config.toml
n_layer = 18
d_model = 256
d_mlp = 256
activation = "swiglu"
rope_fraction = 1.0
init_std_qkv = 0.0327
lr = 0.00131
final_lr_fraction = 0.0
batch_tokens = 16384
train_tokens = 215800000
MLP neurons of a small language model. Each row is named by its layer, matrix (gate and up: input weights) and neuron, and shows model dimensions 64-191. Each number is 200 + 20 x the weight over its row's rms, rounded and kept within 0 to 999. A neuron's up and down rows have the sign that makes its largest values positive.
After each neuron's rows, "fires after" lists the tokens most often just before its 100 highest values on Wikipedia text that the model never trained on.

L9.gate179,228,251,206,202,198,229,203,243,196,165,191,197,230,173,210,179,165,186,209,187,206,192,177,184,185,199,184,187,189,185,186,207,197,208,177,204,213,196,210,203,185,183,217,196,176,144,177,196,217,182,216,207,186,198,212,217,173,199,200,191,178,182,233,196,226,201,176,227,216,245,208,187,224,211,200,180,220,185,165,204,185,211,185,198,196,228,165,192,199,181,204,195,203,221,216,199,159,179,211,218,193,170,201,236,203,193,218,179,187,179,233,192,192,187,229,199,224,176,192,180,202,169,207,197,211,194,202,203
L9.up179,209,190,211,199,179,211,199,231,181,183,237,213,241,224,182,169,204,197,208,182,191,188,208,199,172,231,210,234,203,188,165,194,205,204,193,230,202,192,172,229,203,227,238,161,179,207,221,212,190,208,223,241,190,250,181,197,202,208,203,166,210,218,203,184,195,163,178,216,192,236,201,222,162,196,177,183,197,177,217,193,178,198,200,218,190,186,201,223,184,192,191,210,191,232,190,165,173,180,203,224,205,200,181,220,158,175,190,222,181,216,208,184,221,196,205,192,197,228,211,167,199,177,228,202,175,186,200,226
fires after: "the ", "The ", "a ", "Bir", "cor", "mov"

L14.gate221,206,209,158,196,204,174,180,233,216,199,196,206,189,174,240,156,215,193,217,188,241,184,226,195,172,241,177,210,245,230,175,203,161,235,201,200,179,208,220,215,200,191,209,176,180,162,179,188,203,206,195,166,208,207,204,176,225,214,213,219,185,195,163,183,176,226,191,167,199,189,187,206,209,215,179,196,198,172,198,193,207,242,207,212,228,215,215,213,232,187,201,208,231,194,195,191,210,188,178,214,184,174,203,206,196,187,183,183,225,198,167,197,230,224,219,189,244,202,200,196,192,177,189,186,192,168,179,222
L14.up221,188,201,191,195,205,185,201,209,201,157,195,200,167,174,213,175,220,195,178,198,201,217,217,181,195,210,189,207,189,216,186,226,225,234,236,206,180,201,163,186,213,195,229,182,219,182,164,173,205,218,193,190,165,151,176,210,201,202,209,229,225,172,202,217,210,185,199,182,219,198,198,189,201,169,183,176,205,224,171,194,188,187,197,191,177,218,199,187,159,203,189,184,201,191,169,188,175,220,183,227,201,215,182,198,208,170,196,183,204,200,183,188,201,210,191,186,219,181,193,240,197,140,217,195,202,204,196,208
fires after: "- ", "\n\n", "Dist", "== ", "made "

L5.gate187,163,197,204,171,229,223,164,189,177,225,191,169,167,195,181,203,195,155,194,200,169,234,179,176,212,196,181,171,205,188,223,202,177,201,201,230,206,181,196,178,246,175,177,196,186,173,190,213,211,201,189,171,197,158,183,245,212,225,211,210,205,212,199,169,202,188,201,199,227,192,223,185,199,213,200,217,209,194,195,208,202,212,199,146,193,213,210,191,189,173,204,178,199,251,192,203,180,173,203,192,189,161,226,194,213,198,200,191,215,192,183,229,201,206,187,182,206,192,204,244,203,235,220,188,181,191,215,179
L5.up187,154,207,213,197,207,203,176,187,212,239,192,200,180,174,177,229,207,198,200,208,204,192,199,201,215,176,196,185,201,209,245,175,232,190,199,209,236,167,209,235,221,185,161,200,197,194,195,224,200,234,203,198,162,184,196,197,206,160,163,190,226,172,182,208,202,180,208,208,201,189,216,207,231,214,185,209,237,188,209,186,194,193,196,153,215,226,174,233,191,198,184,199,196,221,180,179,163,194,205,183,187,171,215,170,194,212,213,182,190,215,206,202,216,211,189,190,188,214,219,214,203,242,199,188,171,211,164,229
fires after: "United ", "| ", "A", "U"

L13.gate16,185,202,195,159,182,214,166,212,198,191,216,210,195,196,227,173,214,203,182,180,210,234,206,247,196,212,231,203,191,186,179,178,204,212,195,220,195,209,207,239,201,205,167,210,224,170,193,202,187,226,153,196,218,182,217,177,177,200,199,155,201,189,173,191,208,198,183,251,185,218,193,187,216,191,196,193,222,177,209,217,227,191,193,199,205,207,211,201,219,186,200,189,232,229,187,196,172,179,177,199,180,182,244,195,189,199,173,217,218,214,241,213,188,189,196,212,196,199,179,180,179,210,195,206,221,220,197,225
L13.up16,247,220,192,203,201,240,190,191,210,232,218,183,185,193,217,211,195,185,200,188,218,204,220,191,166,205,216,167,217,193,214,180,232,188,181,180,197,237,179,202,201,190,176,195,193,182,198,201,201,183,202,196,201,187,238,158,200,199,196,168,197,215,168,193,168,202,205,212,221,208,203,190,213,209,198,170,195,187,167,213,199,191,220,201,215,236,213,204,172,205,204,195,177,189,198,225,207,216,157,169,190,239,225,194,207,185,217,178,212,185,203,205,172,202,219,188,183,236,215,183,192,171,220,207,185,192,197,200
fires after: ". ", "\n\n", "==", "== "

L12.gate223,208,228,209,174,174,194,184,200,225,216,213,185,236,180,219,231,216,236,223,184,175,193,193,189,181,252,203,198,191,179,222,235,178,202,216,197,213,167,186,203,203,169,187,257,197,218,208,186,183,219,200,201,204,175,180,138,184,203,193,184,183,194,172,215,191,189,202,210,214,207,200,191,188,212,210,216,177,233,246,198,208,204,201,207,226,189,210,182,181,190,186,202,192,240,176,194,171,199,194,201,222,246,205,188,199,192,209,210,176,191,206,197,165,184,181,189,192,209,226,200,214,231,195,211,179,210,227,161
L12.up223,216,194,175,212,201,251,155,215,226,214,211,201,252,189,208,215,203,193,183,186,187,179,209,211,204,219,186,203,201,199,215,215,213,208,195,210,198,221,256,207,173,193,205,206,219,189,226,202,199,241,233,161,187,199,227,204,211,247,225,181,217,197,189,178,197,185,229,191,217,215,193,210,195,195,158,203,199,247,188,177,202,214,172,214,203,209,194,192,174,188,188,196,239,234,210,194,178,186,226,247,203,196,216,169,207,194,211,194,191,195,168,197,168,210,211,237,178,213,222,209,206,180,229,205,243,209,188,208
fires after: "T", "B", "E", "t", "R"

L10.gate135,195,189,200,146,195,218,202,192,193,213,239,247,214,204,219,209,196,206,214,204,230,187,199,172,171,211,196,225,170,204,186,187,203,199,200,185,207,233,156,232,189,186,206,192,197,197,199,193,186,209,190,169,177,217,203,200,212,225,215,219,183,240,188,240,206,158,221,211,182,210,216,205,217,220,203,188,166,197,226,202,231,167,223,212,215,208,234,215,197,205,243,178,202,219,200,178,190,177,204,196,181,171,187,168,173,173,195,220,204,190,192,206,229,217,206,212,200,217,190,187,210,228,206,203,199,184,215,236
L10.up135,220,198,197,206,185,202,176,215,212,201,201,206,179,208,242,211,180,197,210,193,190,164,211,179,151,221,210,193,181,207,204,177,199,173,200,216,228,205,209,238,188,187,202,185,196,220,183,190,162,169,184,168,202,206,216,185,220,224,181,195,174,212,221,205,170,196,190,219,211,168,204,210,201,229,208,200,213,215,195,177,193,160,207,234,216,240,183,196,203,206,246,216,185,215,194,181,229,213,191,213,204,187,200,190,191,181,175,189,185,196,188,198,188,206,201,219,193,208,234,214,196,234,197,218,215,196,210,232
fires after: "\n", ") "

L5.gate155,198,184,217,201,184,210,172,223,225,196,232,160,186,216,201,180,189,217,184,175,201,195,205,245,224,218,215,177,230,204,188,199,209,213,202,221,191,215,220,215,224,176,195,233,178,212,177,185,203,212,175,179,213,196,199,215,192,230,202,229,190,169,182,179,227,203,204,219,206,234,206,223,236,231,229,209,200,194,241,183,195,203,230,226,224,203,216,161,189,183,231,222,233,233,218,207,171,196,169,234,185,191,206,167,188,211,178,172,186,211,215,225,212,169,191,230,193,215,203,183,217,248,215,210,230,182,207,184
L5.up155,185,201,218,209,194,213,152,205,238,218,184,176,174,187,167,197,205,190,169,223,175,217,215,205,223,221,187,164,210,174,223,203,203,162,192,193,182,214,208,241,222,171,216,197,166,198,182,228,195,228,181,205,203,189,191,218,194,189,200,222,218,193,205,213,185,207,215,214,192,203,200,217,208,227,225,160,230,181,219,199,239,204,198,202,221,157,215,168,167,183,216,209,214,256,223,164,182,219,183,214,224,197,203,162,201,202,204,199,219,223,179,205,214,187,179,220,204,185,221,182,224,211,217,223,217,198,195,231
fires after: "the ", "On ", "ft ", "on ", "The ", "arch"

L12.gate208,197,180,152,218,221,210,207,215,218,216,181,179,192,212,214,193,224,228,189,214,194,156,214,208,186,224,206,211,227,186,170,202,189,174,215,180,212,180,185,215,215,181,200,197,202,215,207,186,157,187,201,184,218,238,217,174,189,210,214,228,202,221,221,193,229,215,196,221,223,241,191,212,185,216,176,201,172,214,193,214,203,168,184,234,217,208,215,190,198,192,241,219,187,187,189,203,195,176,206,200,186,218,214,212,214,197,209,181,187,215,189,181,152,172,215,229,206,194,235,169,211,196,221,203,193,186,195,192
L12.up208,201,209,218,207,210,192,171,223,202,228,190,199,215,234,212,134,203,223,198,234,210,210,204,204,173,235,205,228,219,202,186,200,199,217,204,188,210,219,194,195,181,182,181,223,208,208,203,169,179,209,190,180,210,190,218,213,187,220,204,231,209,269,217,212,215,188,213,229,210,233,195,192,190,193,158,182,214,205,202,228,197,184,217,200,195,172,188,180,195,188,193,227,208,179,222,191,202,225,212,196,176,188,184,229,224,203,239,192,188,231,197,184,200,189,190,215,175,203,192,208,203,199,216,221,219,178,218,204
fires after: "S", "ü", "L", "7", "Al", "Que"

L12.gate184,189,200,206,220,181,180,193,183,181,210,201,195,205,187,178,190,181,197,176,151,173,193,221,176,239,179,200,215,201,215,198,198,208,196,219,211,190,193,232,183,204,170,196,189,182,249,244,197,188,210,188,203,205,202,153,242,238,211,219,201,196,193,189,194,175,210,180,223,175,190,169,204,210,194,207,209,205,212,201,171,201,191,250,204,216,177,226,167,198,191,206,166,233,228,162,176,188,192,209,224,166,179,195,211,205,204,174,219,225,200,186,198,190,181,221,204,223,207,205,178,203,199,189,207,194,196,223,208
L12.up184,177,197,199,225,168,223,200,192,157,184,202,252,195,203,174,228,211,194,213,137,164,212,223,175,217,181,206,189,201,200,235,175,224,178,179,184,193,206,200,196,175,195,195,171,196,236,209,168,177,177,195,197,214,217,178,208,205,224,227,207,182,150,201,199,185,191,225,219,186,188,176,215,187,202,200,179,208,208,171,205,191,177,223,179,198,176,209,187,210,205,205,178,221,210,194,196,200,196,199,200,187,186,195,218,207,195,191,184,221,180,201,183,177,206,226,164,191,198,159,171,195,187,206,216,204,204,171,204
fires after: "rig", "St", "st", "D", "T", "int"

L14.gate187,200,212,194,199,173,240,218,172,212,189,226,204,232,205,217,168,222,198,233,192,212,215,208,173,219,175,199,229,213,214,202,198,185,225,201,214,186,194,201,226,195,205,211,195,246,203,173,176,193,179,183,212,200,238,216,184,188,199,219,196,191,182,195,200,213,214,221,200,219,222,215,240,223,210,181,206,198,212,174,182,172,235,227,184,220,197,217,182,196,187,165,209,233,213,205,196,222,179,202,212,150,198,211,217,190,200,216,204,202,215,206,196,151,242,182,175,187,211,200,197,170,173,174,202,221,227,207,223
L14.up187,173,205,211,199,225,227,177,175,212,176,203,169,166,233,193,183,204,222,210,209,211,184,185,172,205,200,192,189,212,188,207,191,191,221,208,211,199,223,203,169,252,194,199,221,204,209,216,196,197,187,200,207,213,212,173,201,215,185,182,219,230,222,214,175,180,223,193,184,196,238,211,207,190,177,175,196,179,204,208,199,194,220,232,172,166,231,192,212,171,209,175,240,215,199,180,177,199,185,200,232,178,204,217,206,243,197,223,204,186,204,222,182,188,191,142,177,221,184,194,189,192,193,194,187,228,202,202,211
fires after: "(", "P", "C", "p", "c", "enc"

L14.gate214,179,185,182,205,180,178,206,208,213,217,197,194,209,206,245,158,227,183,189,178,199,209,184,216,176,176,184,189,241,239,163,207,238,214,183,211,196,223,203,252,211,230,188,170,198,186,203,208,185,184,195,196,207,205,190,173,220,207,183,171,190,217,181,218,176,196,199,199,192,200,197,183,158,202,248,203,203,190,191,187,235,229,240,206,181,208,185,217,218,182,190,202,213,205,180,189,185,159,193,152,188,194,193,171,228,187,210,202,204,208,217,173,174,211,200,215,203,221,221,205,215,172,194,187,187,210,199,231
L14.up214,180,184,192,172,203,179,196,201,225,195,199,222,265,188,216,203,232,189,173,186,235,179,188,159,196,226,181,230,185,194,187,197,228,189,226,201,200,164,187,190,219,239,233,238,211,221,198,189,210,206,206,226,177,219,199,180,191,195,172,203,205,191,244,197,212,194,177,224,172,209,181,204,216,201,210,170,220,210,181,199,200,205,200,237,155,198,194,195,206,195,201,166,211,224,170,187,203,175,227,248,182,214,189,224,156,223,192,169,183,186,200,208,181,235,228,224,209,180,166,212,183,214,203,202,144,218,202,222
fires after: "\n", "\n\n", "- ", "enc"

L14.gate210,212,254,167,198,200,218,195,180,196,151,190,181,184,187,151,214,195,199,205,218,182,207,238,188,204,220,183,182,199,199,210,200,184,216,186,216,206,185,179,198,212,194,269,193,185,207,181,185,182,179,227,226,159,213,207,185,200,205,238,203,203,179,185,220,194,178,227,216,218,188,199,186,222,216,198,197,205,191,202,232,189,204,167,237,202,197,215,197,180,187,166,236,225,205,194,202,204,198,228,217,172,201,216,177,204,179,155,175,181,184,180,181,216,214,169,215,177,182,237,208,165,204,199,180,213,214,182,193
L14.up210,206,221,204,201,189,200,196,175,242,179,198,187,178,192,190,187,223,193,234,195,207,202,196,208,183,223,218,183,229,218,173,210,200,174,208,181,216,225,198,248,223,227,188,217,170,212,178,170,209,221,203,219,188,227,230,198,176,205,224,203,185,229,175,209,242,196,181,173,194,187,199,198,200,205,167,204,201,229,199,208,197,195,199,210,163,192,211,212,152,215,198,205,219,235,198,187,220,202,226,227,183,210,205,202,202,234,212,183,193,223,216,243,217,201,202,209,216,256,174,211,182,197,186,180,208,184,231,201
fires after: "O", "A", "C", "(", "T", "P"

L10.gate2,186,169,177,207,173,172,205,191,219,240,218,144,220,211,176,205,206,197,208,147,176,220,185,174,230,206,224,190,237,192,183,194,189,198,188,208,216,187,186,178,203,171,199,163,224,201,211,187,204,192,225,190,185,193,200,184,183,222,254,206,212,202,203,227,206,177,213,203,223,235,220,224,199,185,199,193,185,198,223,181,248,193,211,182,234,232,217,178,222,200,228,208,175,174,176,229,185,204,207,176,195,217,198,188,204,211,212,191,191,216,191,216,190,221,203,211,189,198,237,192,207,227,211,215,210,193,204,232
L10.up2,166,161,218,219,197,171,213,208,204,199,190,199,175,161,162,189,203,225,179,200,206,211,212,212,191,214,193,221,227,227,170,212,172,171,194,182,190,157,196,180,173,178,205,187,180,192,214,184,180,219,191,188,197,191,219,209,185,174,194,162,171,204,176,211,221,158,197,205,194,226,200,205,202,191,193,208,195,197,196,152,183,228,163,190,199,188,220,212,211,211,196,208,209,210,191,206,209,188,191,211,203,202,201,232,200,203,233,197,192,220,167,198,161,222,225,208,187,174,162,215,224,225,236,202,189,208,210,237
fires after: "\n\n", "known ", "\n", "ed ", "Battle ", "200"

L4.gate144,212,167,198,180,226,226,207,155,164,192,165,186,205,156,197,156,200,142,228,187,223,182,186,193,215,218,180,188,194,212,200,195,193,195,215,192,191,194,182,223,181,215,218,201,192,173,208,206,197,180,199,228,219,220,230,204,212,192,185,200,190,171,225,230,165,204,218,218,191,180,192,191,195,187,202,198,196,205,180,243,183,198,204,209,211,200,177,193,192,196,188,215,239,207,233,223,191,188,164,188,192,207,213,204,185,190,224,204,174,200,187,217,245,223,216,205,171,211,196,200,214,184,206,195,193,216,213,168
L4.up144,207,234,183,232,213,221,215,189,182,168,206,225,200,213,213,205,182,140,189,189,189,159,181,173,181,219,213,210,177,182,212,195,200,226,179,191,192,169,205,170,183,225,202,201,200,165,205,193,199,192,229,225,217,242,201,169,178,176,166,232,207,187,180,183,165,235,220,191,240,212,164,144,237,193,230,197,207,222,192,197,180,172,193,180,206,185,203,194,219,214,196,190,208,234,211,221,207,191,187,167,201,195,208,172,199,194,217,163,206,214,197,190,186,225,235,215,207,225,190,195,182,184,210,202,213,210,214,206
fires after: "G", "B", "Sy", "u", ". ", "199"

L12.gate141,197,177,209,190,198,197,170,185,183,195,227,201,209,226,203,198,182,195,188,220,208,185,208,199,175,195,191,180,213,201,192,184,172,194,220,218,198,210,211,187,237,181,233,208,213,264,218,177,212,189,187,183,197,246,210,222,194,184,230,233,209,196,173,185,212,215,202,201,203,216,161,212,204,200,214,210,179,184,174,187,216,173,191,237,226,196,190,213,187,185,195,198,198,236,219,165,179,190,228,215,215,192,203,204,226,207,168,207,195,204,185,171,174,198,230,211,230,193,212,211,173,237,175,227,241,188,229,217
L12.up141,181,255,218,198,200,207,194,235,175,179,171,205,201,203,198,225,224,211,210,182,156,185,222,197,167,181,189,190,204,183,250,196,199,208,211,196,180,213,198,208,222,206,191,217,237,199,215,224,200,161,218,206,177,202,199,169,210,207,224,169,200,175,213,204,219,172,215,183,225,240,203,185,199,239,221,207,170,209,167,160,231,185,193,219,219,162,211,216,185,179,176,210,208,222,208,203,222,197,245,185,206,169,226,237,197,181,168,210,208,224,221,182,169,214,210,192,145,225,162,222,205,210,216,214,201,183,205,196
fires after: "S", "k", "sp", "L", " "

L13.gate155,184,200,211,187,186,220,176,232,191,225,223,225,208,207,206,186,217,202,224,182,195,211,228,197,187,203,172,203,184,164,174,210,214,218,190,211,203,215,218,221,206,206,194,202,230,183,217,221,203,216,218,178,213,152,197,168,168,189,184,180,181,227,161,231,184,190,197,193,176,218,221,190,236,160,204,178,210,186,183,194,172,199,228,169,206,228,193,171,165,175,215,181,176,208,189,214,190,223,177,219,190,216,224,192,192,208,195,209,213,247,222,209,204,204,188,192,215,225,197,214,197,182,210,195,205,234,182,183
L13.up155,186,187,181,196,185,200,194,199,176,211,209,229,226,199,203,212,171,174,184,217,184,238,194,203,182,189,233,200,189,180,210,184,197,213,202,243,207,204,192,197,172,215,201,209,207,197,203,227,201,197,195,218,237,191,212,182,200,179,183,186,210,219,182,227,183,182,201,203,195,191,206,221,201,199,186,230,211,217,148,191,197,225,212,171,230,218,203,223,174,188,208,189,199,202,172,206,171,172,228,209,185,204,185,169,211,174,213,201,207,223,187,136,184,205,202,181,221,222,190,210,231,206,199,197,205,218,230,165
fires after: "- ", "==", ".", "== ", "Are"

L13.gate35,180,218,203,197,195,207,188,202,210,208,173,185,199,211,221,187,198,194,217,211,200,239,200,205,201,181,239,200,198,216,238,214,151,210,194,229,216,202,178,227,182,174,176,190,199,198,181,200,177,186,213,229,218,201,239,173,180,234,227,183,191,187,207,224,172,217,205,192,220,185,187,183,214,171,211,218,206,179,215,160,167,187,217,169,189,233,211,220,196,215,168,182,195,207,196,183,224,156,216,198,216,166,206,182,215,204,193,187,184,182,212,194,220,217,183,199,188,185,210,191,234,193,223,216,196,204,188,202
L13.up35,187,198,203,155,221,180,197,209,220,237,183,214,205,253,237,211,232,199,227,162,236,226,163,221,218,161,209,197,203,182,186,215,183,228,192,222,194,212,188,198,199,194,203,200,206,226,184,205,221,192,227,204,194,177,214,178,193,228,210,244,193,196,168,194,211,230,221,210,224,197,188,203,177,209,221,202,178,218,189,149,166,199,211,179,177,210,181,250,166,189,188,157,181,217,206,178,225,183,225,192,211,152,183,214,228,215,189,216,217,212,221,208,221,205,210,213,182,201,204,189,179,181,218,194,192,199,214,192
fires after: "B", "C", "G", "E"

L14.gate49,190,196,189,187,197,180,214,215,209,206,218,195,208,239,198,176,225,221,186,204,200,209,194,193,202,194,214,203,234,177,231,219,201,179,212,190,189,217,207,204,194,160,179,223,222,197,192,193,171,200,191,198,205,200,191,220,222,204,209,221,213,228,141,174,176,181,205,200,210,242,178,191,210,218,155,183,164,201,200,205,183,190,206,208,221,229,188,201,234,173,173,141,179,227,217,200,154,234,204,206,185,211,240,228,219,199,204,195,185,193,216,202,186,208,212,207,209,202,176,181,201,214,214,205,223,249,184,184
L14.up49,198,189,195,194,165,212,213,228,190,148,197,182,238,192,199,154,183,208,201,196,192,182,207,221,218,257,201,223,213,228,202,173,153,183,185,175,196,173,207,195,173,212,224,230,215,193,176,216,167,187,198,217,199,183,191,223,240,172,203,235,211,192,215,199,202,212,159,185,235,217,200,189,213,198,179,179,221,208,200,190,190,180,189,221,232,178,196,198,198,190,209,176,221,179,181,193,201,231,174,209,210,186,267,216,183,181,237,199,229,202,198,203,199,206,189,187,211,212,183,200,221,194,192,208,217,221,170,183
fires after: "the ", "was ", "N", "The "

L14.gate30,203,188,226,213,191,223,225,238,193,184,188,179,201,214,172,187,211,188,199,180,193,170,204,166,189,217,177,189,232,176,181,193,168,197,175,233,210,219,228,212,178,215,163,177,214,163,202,217,187,197,183,223,192,228,196,177,242,221,230,226,235,220,207,189,198,204,215,191,191,213,192,190,177,218,175,182,198,199,224,233,189,210,216,256,252,164,210,200,200,170,232,220,221,221,198,194,208,178,207,146,199,202,199,209,206,196,170,181,169,181,209,190,199,210,158,206,204,211,198,219,205,234,192,209,210,229,222,214
L14.up30,220,191,216,246,216,183,197,202,212,200,229,195,185,208,187,199,190,210,219,184,197,197,220,207,231,202,171,173,220,198,206,222,223,200,155,191,169,202,197,217,199,181,183,213,185,173,180,211,213,180,175,170,217,190,204,238,212,238,196,210,232,200,191,230,219,187,232,195,190,217,170,175,189,204,218,211,187,188,221,194,183,221,182,194,232,221,189,198,202,189,239,253,202,231,159,188,219,224,202,175,203,160,164,196,225,178,166,182,181,196,161,181,230,182,208,198,227,197,218,204,224,220,178,208,206,212,216,222
fires after: "| ", "was ", "\n", "on ", "/ ", ": "

L3.gate18,174,187,206,207,197,221,172,194,234,178,188,183,231,186,204,210,182,160,228,203,208,228,211,223,183,184,208,206,231,200,192,211,244,196,194,211,189,200,214,183,211,171,200,202,212,216,189,173,192,174,206,167,198,198,194,197,193,199,176,176,207,176,190,202,169,216,239,204,183,196,177,214,178,176,205,194,181,172,213,224,204,196,202,236,208,223,206,211,184,202,216,188,195,162,202,190,216,209,192,182,198,201,164,212,179,203,173,207,200,179,214,211,224,217,212,223,238,187,175,227,194,201,218,182,199,196,210,197
L3.up18,154,185,224,205,207,192,199,210,190,165,166,205,170,208,196,157,211,183,248,226,158,220,195,179,198,209,202,195,222,223,205,182,187,236,206,228,203,227,215,199,182,208,192,192,220,201,176,216,208,189,171,215,180,186,170,173,220,218,204,209,218,178,202,199,210,225,194,175,202,222,234,243,188,226,204,180,195,216,238,194,209,231,218,201,221,175,190,227,206,202,219,205,190,212,227,223,205,195,177,184,175,220,184,219,226,192,194,213,157,194,199,201,182,190,240,189,222,214,205,188,187,166,191,197,212,188,186,218
fires after: ")", "  ", "\n    ", "Dist", "was "

L4.gate14,173,209,226,192,182,214,224,172,206,184,227,224,221,153,181,185,167,169,202,196,209,212,199,183,181,190,176,206,202,183,219,210,212,210,164,151,179,190,189,194,192,153,198,213,168,222,237,197,193,226,224,199,168,197,188,192,222,186,185,217,184,181,198,220,214,214,174,208,200,226,171,211,203,216,232,216,190,197,199,184,204,253,179,206,153,211,177,196,218,211,199,216,203,187,190,184,213,179,220,214,213,208,211,192,202,198,201,212,184,175,180,208,229,177,206,192,198,174,198,161,206,196,178,187,181,175,215,234
L4.up14,191,185,195,225,205,191,213,213,197,194,212,218,219,229,203,195,207,205,225,217,189,182,206,210,220,186,230,223,244,211,206,202,212,214,198,210,205,204,220,185,176,214,181,221,195,217,189,219,234,188,206,209,210,204,175,172,172,193,193,164,194,170,200,223,230,209,192,219,231,234,192,184,193,194,218,198,191,233,191,234,165,198,181,201,237,164,156,224,168,195,208,210,214,178,182,195,187,174,206,194,169,197,219,223,157,191,234,179,201,185,164,170,200,205,196,201,199,166,210,210,190,183,197,207,195,209,198,229
fires after: "| ", ",", ".", "(", "- "

L2.gate99,197,185,213,213,164,206,208,174,172,188,217,180,191,193,219,229,164,219,215,204,204,195,207,233,190,198,181,239,162,217,193,201,199,219,215,177,190,214,214,207,227,190,230,242,184,197,189,239,193,206,208,191,216,199,219,207,248,190,193,229,191,228,193,184,212,187,193,170,193,176,178,213,168,209,184,174,210,198,222,197,206,208,176,168,213,163,233,177,209,217,231,201,218,194,214,220,193,208,190,191,184,214,179,223,206,204,154,237,198,174,205,172,199,197,204,206,215,169,226,191,223,200,214,188,195,209,173,182
L2.up99,178,192,188,200,211,179,210,201,186,198,220,228,189,216,191,222,204,188,173,193,221,194,190,183,192,214,184,222,208,178,206,199,180,168,171,191,211,215,213,174,194,210,179,160,227,215,203,207,170,187,214,166,197,238,205,200,206,223,187,189,182,177,212,220,200,220,189,178,209,219,195,220,209,209,227,224,221,222,188,190,174,161,207,173,209,207,201,188,237,202,219,186,200,235,184,217,213,203,186,226,221,185,215,184,223,224,204,191,176,182,183,201,199,200,228,139,180,227,201,160,220,189,233,196,210,198,231,228
fires after: "G", "B", "Jr", "S", "H"

L12.gate7,202,173,181,188,210,200,223,152,165,195,228,206,193,188,201,199,176,201,213,191,200,186,227,164,199,205,211,190,207,181,201,192,226,208,219,214,167,190,233,193,198,218,198,200,170,197,229,189,166,196,171,240,230,218,178,196,198,164,198,213,180,202,201,202,201,197,212,181,227,211,199,203,187,224,192,186,214,237,229,226,154,174,193,217,200,212,208,189,219,149,166,179,199,200,207,217,216,203,186,204,196,175,219,199,207,192,158,169,172,242,215,206,205,160,209,213,191,204,189,198,169,197,160,227,217,231,237,195
L12.up7,198,212,183,200,195,226,208,183,163,203,168,162,194,205,182,216,197,221,227,185,192,177,173,162,218,211,188,204,176,211,200,224,218,203,215,192,201,198,197,196,196,194,204,180,176,208,235,180,210,201,202,211,203,193,185,187,183,199,216,165,220,225,189,183,214,198,220,195,174,222,221,220,201,163,196,188,201,222,180,193,227,210,199,218,191,195,211,176,210,198,211,186,187,212,204,198,219,193,195,189,219,170,210,218,203,213,189,211,210,204,168,200,221,196,193,217,182,148,191,188,228,147,160,208,193,182,261,210
fires after: "m", "v", "n", "d", "ev", "M"

L13.gate161,209,178,166,204,210,192,207,161,189,195,226,201,217,232,180,168,175,181,212,202,223,166,214,164,200,202,191,178,206,221,195,196,225,198,192,198,193,247,190,205,229,190,207,194,190,196,234,224,192,170,231,204,226,187,214,201,183,187,212,183,216,209,179,199,204,171,156,177,209,214,179,174,198,222,193,184,227,180,203,200,210,185,216,189,220,222,202,180,183,184,167,183,206,235,220,180,202,174,206,213,180,225,211,177,213,207,198,196,212,199,189,204,223,222,226,158,220,202,194,190,198,219,171,189,183,171,204,189
L13.up161,216,185,178,216,222,195,181,159,221,209,168,205,183,172,224,225,184,216,202,186,190,208,217,134,196,209,168,259,182,184,207,192,222,216,226,184,211,170,165,179,191,210,186,210,201,225,243,202,205,197,179,191,207,198,214,194,182,198,200,196,187,197,178,192,197,222,162,179,191,177,209,227,192,211,211,191,191,194,189,173,259,183,229,197,235,204,206,211,235,217,202,207,179,190,205,186,189,210,198,197,217,199,182,210,222,219,185,209,192,205,181,161,153,192,232,212,211,236,210,163,213,167,183,181,186,191,241,223
fires after: "m", "M", "V"

L4.gate104,193,216,216,171,204,204,213,172,202,182,242,210,211,191,222,169,246,214,210,202,185,173,203,172,233,173,238,199,166,196,201,199,214,168,183,224,206,215,205,186,188,176,234,201,190,187,188,205,167,181,197,207,204,188,226,232,220,206,156,219,197,224,182,172,214,212,170,180,219,188,187,183,176,189,179,181,182,207,215,153,198,198,175,217,214,177,190,199,216,215,181,203,202,210,181,188,218,187,220,223,204,195,198,208,185,213,194,223,208,230,208,212,217,190,197,172,209,245,160,168,176,203,213,209,188,195,201,193
L4.up104,225,178,186,226,208,172,169,189,194,175,190,217,198,213,192,168,200,234,194,216,177,221,222,207,209,194,212,216,219,207,196,212,212,219,170,189,218,202,190,177,144,208,238,190,209,171,214,171,202,220,209,192,200,213,203,198,179,212,204,196,196,196,188,217,192,206,162,223,205,170,166,176,193,198,185,196,182,180,196,200,174,183,238,209,236,192,193,222,176,208,169,221,197,198,207,215,217,170,182,186,235,212,185,240,183,202,207,231,207,217,177,197,208,194,199,183,225,201,162,180,179,203,205,197,181,203,182,276
fires after: "the ", "The ", "gen"